Part of a small language model's weights.
Size: 15 layers, width 160, 2 heads of 64 (1 for keys and values), MLP 640 SiLU, vocabulary 4096.
Architecture: learned and rotary positions, untied embeddings.
Training: a variant of Muon for these matrices, 287M tokens, 4384 steps.
MLP neurons of a small language model. Each row is named by its layer, matrix (down: output weights) and neuron, and shows model dimensions 48-111. Each number is 50 + 15 x the weight over its row's rms, rounded and kept within 0 to 99.
A block is one neuron, or neurons of one layer that tend to fire together. After each block is what it responds to, as a language model described it from the Wikipedia text at the highest values.

L12.down146:50 56 55 55 49 66 71 43 33 56 29 47 31 35 48 54 45 53 30 42 54 76 68 61 72 59 45 46 68 25 47 79 26 60 55 67 53 22 66 57 29 44 58 43 51 70 63 78 59 67 66 54 44 64 30 31 35 58 84 59 37 28 50 52
L12.down181:41 24 32 70 65 53 32 77 41 41 48 46 49 55 53 48 47 61 65 50 32 94 74 65 28 51 27 56 70 25 43 48 41 60 56 70 33 69 48 69 62 44 24 67 62 45 35 48 67 66 49 25 63 50 67 24 43 35 67 48 34 49 29 51
L12.down266:25 45 51 48 70 56 72 70 73 50 82 39 48 32 33 34 50 71 41 39 57 29 50 41 44 47 43 39 62 51 87 36 47 31 48 33 16 66 52 51 50 45 61 65 68 61 54 56 34 21 45 54 47 22 32 61 49 59 39 66 42 31 41 53
L12.down325:59 43 37 45 63 28 30 60 56 45 19 50 57 71 53 66 58 64 56 53 75 46 58 52 20 41 71 54 52 27 43 39 58 27 48 40 45 62 64 38 50 47 46 45 48 48 47 39 13 60 39 65 38 36 31 59 68 66 76 60 24 39 48 37
L12.down370:46 45 68 39 45 26 42 89 29 38 49 39 47 55 49 06 73 46 30 74 28 71 44 63 33 26 47 40 58 45 58 47 33 55 43 52 48 62 50 59 57 51 33 34 40 23 53 39 43 88 56 60 46 68 59 58 53 50 35 21 46 46 31 69
L12.down451:46 39 67 80 81 60 43 45 39 32 29 24 61 67 50 11 55 67 60 45 43 51 52 65 44 82 67 45 46 77 53 32 60 41 68 65 51 58 34 36 36 49 40 44 71 55 64 64 53 63 45 54 55 50 40 84 61 47 43 37 42 64 68 59
L12.down510:56 22 57 72 43 44 48 50 50 43 34 58 75 45 47 32 81 26 51 63 38 53 65 44 16 51 61 60 66 56 45 45 48 37 74 57 49 31 16 27 59 48 40 64 72 55 74 51 10 70 44 24 31 67 51 43 43 60 37 90 31 60 41 50
L12.down583:45 31 54 32 39 54 58 32 48 58 38 69 42 48 29 71 28 24 52 29 57 36 45 47 38 19 16 55 40 41 57 53 36 70 37 48 18 46 32 23 43 26 58 34 42 58 43 26 50 42 68 37 52 54 71 41 49 43 56 56 28 60 45 69
Responds to: Year prefixes in lists. First three digits of a year, like 199, 198, 202, awaiting the final digit in date ranges, tables and parentheticals; also row-opening pipes and mid-name pieces (Mich, Ben).

L12.down0:44 44 54 53 66 39 53 63 62 37 13 47 42 32 69 48 24 64 70 55 48 46 48 33 41 78 68 55 61 18 55 33 46 36 43 72 54 68 48 75 35 26 21 65 56 51 54 58 47 43 68 37 45 41 55 41 51 50 46 39 73 44 40 43
L12.down3:45 39 14 57 26 57 24 37 47 42 44 18 40 42 59 32 42 42 49 35 33 59 47 38 19 63 46 40 39 00 49 60 55 35 34 37 42 66 44 41 51 59 47 44 55 61 45 36 44 35 47 75 44 55 27 62 38 37 27 75 63 57 57 44
L12.down214:47 17 19 65 44 59 51 86 08 43 47 48 52 56 62 30 41 47 45 57 34 60 44 46 33 63 65 60 36 02 59 37 55 63 36 73 46 27 43 29 69 49 59 62 52 30 65 53 61 65 52 34 50 45 50 81 62 56 46 86 33 36 64 62
L12.down249:44 60 24 54 64 48 43 41 41 31 53 55 49 36 39 60 35 53 38 48 41 35 79 41 33 55 64 27 33 58 53 40 45 76 79 54 40 63 65 55 58 73 48 55 48 88 59 44 60 70 53 86 44 38 40 51 63 42 46 39 58 53 29 39
L12.down323:28 38 48 57 33 40 66 31 43 27 36 50 39 42 63 71 39 48 38 59 40 53 65 38 39 92 34 70 69 22 44 18 04 48 47 46 49 61 47 56 87 66 54 54 64 55 39 44 68 49 38 20 51 48 54 61 46 55 39 61 53 66 65 58
L12.down333:69 27 43 66 50 43 48 52 67 57 50 41 42 51 59 39 68 56 61 52 58 46 37 62 58 51 30 59 52 52 83 51 38 49 50 37 48 54 47 32 46 26 56 43 62 50 38 45 54 55 42 78 43 42 48 68 45 69 79 33 58 51 75 60
L12.down592:47 47 26 60 58 56 49 34 46 51 42 45 34 51 51 31 44 61 30 32 43 61 36 68 30 66 61 42 34 61 49 42 57 51 40 47 39 35 55 63 82 36 49 44 44 43 39 33 53 46 51 59 18 62 64 53 55 71 47 61 52 31 34 57
L12.down615:39 48 50 38 68 77 53 42 22 50 49 41 49 33 59 25 32 38 51 61 60 85 62 60 35 70 47 63 55 60 56 86 62 39 41 55 41 16 75 46 09 64 41 57 33 58 56 66 63 70 56 48 38 35 54 38 24 60 45 71 58 51 56 57
Responds to: Mid-number, before next digit. Tokens inside or just before a number that another digit must follow, such as decimal points in table stats (23.50, 1:59.10), middle digits (18,594), and month names or about/over before a figure.

L12.down51:96 59 53 25 44 27 41 61 43 47 41 66 72 45 57 45 32 60 83 39 40 66 42 33 32 40 40 61 35 39 58 44 48 29 60 44 58 41 65 20 44 40 64 39 48 69 61 66 77 48 44 73 71 46 36 37 51 57 51 55 61 45 29 36
L12.down153:60 52 60 45 46 69 75 20 22 21 67 56 44 73 57 52 67 57 77 49 37 43 40 58 46 30 71 43 52 60 57 35 21 67 37 62 43 53 61 39 76 24 66 58 54 54 15 35 54 57 40 58 73 49 50 65 78 61 66 68 69 59 61 42
L12.down199:44 60 60 65 42 42 43 42 57 33 20 42 56 40 69 49 63 34 66 60 34 55 44 27 43 44 43 51 30 51 73 60 53 40 49 60 21 41 43 57 64 27 57 40 72 42 56 61 55 37 59 69 50 45 54 48 57 29 72 51 61 48 49 63
L12.down259:51 57 43 50 31 56 78 45 55 39 39 68 55 41 57 73 69 58 63 60 61 25 57 43 10 65 41 47 35 34 55 76 46 68 15 33 37 39 78 71 70 36 71 50 45 42 71 22 58 56 46 51 48 65 39 35 69 40 91 32 73 41 42 23
L12.down420:75 57 85 43 55 49 59 40 44 63 52 49 36 62 47 38 56 48 67 32 70 56 33 41 63 58 86 57 64 69 60 62 32 60 45 57 41 54 69 50 45 46 12 66 42 64 53 39 63 54 65 60 55 70 53 27 39 40 55 64 43 55 56 77
L12.down470:49 61 50 54 60 65 63 45 40 54 51 61 54 24 27 45 52 51 26 65 71 49 23 74 41 49 57 51 49 71 64 43 52 74 65 46 63 32 48 37 61 72 68 65 54 69 71 22 61 38 50 63 74 36 37 43 78 47 18 66 34 37 47 64
L12.down566:52 48 87 33 45 31 37 60 53 35 67 57 53 47 24 51 73 35 47 68 31 57 66 53 55 49 58 63 39 61 19 25 72 32 49 48 58 46 32 43 63 41 51 48 52 35 62 51 53 75 61 44 18 62 31 45 46 46 48 20 72 36 24 68
L12.down572:58 48 43 34 75 64 42 51 55 47 66 42 48 46 51 41 69 35 66 55 37 43 66 27 48 47 40 42 78 52 54 62 55 59 56 52 29 68 20 56 38 35 66 57 42 57 51 44 54 59 43 39 92 53 37 68 51 16 48 41 94 44 65 52
Responds to: Paragraph-ending punctuation. Final period (or closing bracket, quote) ending a Wikipedia paragraph before a blank line, plus dashes in year ranges like 2005–06.

L5.down350:60 45 33 58 70 48 44 32 56 49 29 47 11 42 43 56 60 50 36 28 49 45 58 31 54 54 60 56 61 21 55 52 55 78 52 37 09 51 45 33 53 55 52 40 68 53 60 86 58 45 40 40 62 32 24 48 55 36 39 84 43 62 61 57
L5.down450:79 35 43 45 52 44 50 59 28 65 60 44 61 65 58 35 66 52 50 40 32 86 59 54 68 48 63 58 57 36 30 74 51 76 51 78 60 53 68 45 70 64 62 29 51 69 83 43 36 66 35 70 42 31 51 66 38 46 29 56 55 40 45 37
Responds to: Paragraph and heading ends. Closing marks that end a block of text just before a line break: closing heading equals signs (=== Aftermath ===), paragraph-final periods, closing quotes in citations, plus some possessive apostrophes.

L2.down42:54 51 26 62 45 45 34 45 55 63 79 58 35 61 59 49 63 34 55 72 34 31 28 36 54 59 21 57 67 44 47 54 64 65 54 53 54 49 65 71 72 58 54 40 52 35 66 36 57 50 36 24 35 58 41 43 47 19 71 72 59 49 28 56
L2.down133:84 40 54 63 44 61 49 23 41 41 62 34 42 63 40 03 39 04 63 40 50 33 25 54 27 61 44 21 53 66 39 44 49 73 50 40 28 57 44 65 53 55 51 46 42 40 46 25 40 49 28 38 38 72 42 54 56 26 52 83 48 19 47 51
L2.down211:65 56 61 45 65 56 35 63 40 46 35 39 34 37 55 38 70 60 58 46 05 71 32 58 31 35 63 43 58 73 58 56 53 42 54 69 46 23 55 74 31 66 61 54 61 49 10 42 47 72 25 43 59 53 50 52 53 46 35 51 60 54 74 52
L2.down512:66 59 58 34 70 24 13 54 39 42 60 56 88 68 65 53 58 48 46 44 55 24 58 55 38 54 32 31 51 22 22 44 54 35 31 42 33 40 42 69 43 58 41 41 61 50 59 54 64 40 36 50 69 50 52 57 59 45 42 89 29 57 63 59
Responds to: Paragraph-ending punctuation. Final periods and other closing marks (., :, ", ==) that end the last sentence of a paragraph before a blank line or section heading, in Wikipedia prose.

L2.down358:60 46 67 54 51 60 48 47 59 43 75 46 38 24 40 45 51 07 73 68 68 63 50 34 74 45 54 87 61 46 36 35 31 41 40 49 58 77 48 48 41 51 46 79 44 26 36 51 34 71 38 12 60 65 54 70 53 25 38 64 42 45 38 64
L2.down364:62 49 65 60 86 51 50 42 66 85 43 66 60 31 56 51 42 48 42 09 38 43 71 53 75 71 51 51 37 47 58 51 31 52 56 21 24 54 52 59 55 46 48 45 75 53 49 46 71 69 44 38 60 59 85 48 53 39 19 33 64 81 29 44
L2.down586:76 48 55 67 31 54 62 30 42 65 11 46 64 50 62 45 38 52 61 31 67 33 52 41 61 44 42 66 60 68 49 60 16 62 34 30 55 44 42 18 33 60 62 45 63 36 63 72 45 59 34 35 39 45 36 55 46 36 47 42 68 66 42 50
L2.down631:50 34 39 50 32 80 33 76 67 68 42 62 34 61 62 38 80 42 41 58 56 40 58 85 51 49 20 36 88 73 53 46 72 95 54 55 45 51 51 24 41 50 30 46 47 47 55 43 68 58 58 59 47 35 74 80 55 61 40 47 72 54 48 65
Responds to: Range dashes and joiners. En dashes and hyphens joining two numbers or names, as in 2–4 eggs, 1936–2022, UTC+5, plus occasional mid-word pieces such as ed or com.

L2.down163:44 56 39 55 58 54 41 62 26 29 57 57 60 42 46 43 64 29 30 71 47 41 11 60 44 72 36 34 78 63 44 45 51 34 23 65 72 43 59 48 67 59 39 22 65 60 42 72 59 52 15 52 49 65 50 33 19 50 48 75 40 49 59 38
L2.down181:50 51 42 29 80 18 40 60 39 36 71 37 72 38 47 69 58 47 36 58 26 57 53 65 58 45 43 10 34 02 47 55 63 17 23 48 39 45 63 40 55 56 77 44 64 65 57 75 31 62 56 38 46 54 53 47 44 36 73 56 55 35 28 46
L2.down341:62 24 55 35 59 52 41 59 43 62 16 45 59 65 56 40 55 31 02 48 38 29 66 34 58 57 46 49 35 33 77 49 57 29 52 35 51 33 60 62 59 54 41 51 30 45 56 68 29 50 57 55 32 37 59 29 57 58 43 61 60 72 68 66
L2.down475:70 54 47 50 60 64 59 49 52 33 57 42 42 36 71 40 76 51 62 45 12 13 71 42 68 43 55 34 29 41 60 37 64 28 47 47 56 61 60 62 57 49 80 32 40 44 41 89 47 49 15 65 43 57 56 49 41 38 43 56 57 47 44 52
Responds to: Year-prefix digits. First three digits of a four-digit year token, such as 202, 201, 197, after "in" or a month name, e.g. "In 202|3", "December 201|3".

L5.down338:72 25 84 33 40 33 40 71 69 79 61 41 55 56 27 46 59 34 64 47 38 53 47 32 61 60 54 57 42 39 63 50 34 63 39 77 23 30 34 60 50 43 49 64 62 33 54 38 68 47 60 45 65 42 48 40 66 44 60 56 56 53 58 49
L5.down614:48 51 39 46 38 54 72 44 42 83 22 58 32 72 38 71 39 56 30 51 52 67 43 42 49 65 51 60 84 42 65 53 40 35 40 47 82 40 53 50 59 29 68 46 34 65 21 36 46 39 54 31 45 70 39 62 66 70 58 46 34 61 14 70
Responds to: Numeric table cells. Numbers in later columns of pipe-delimited stats tables (quarter scores, medal totals, standings), e.g. 7, 3, 5; weaker on mid-word fragments like at, en.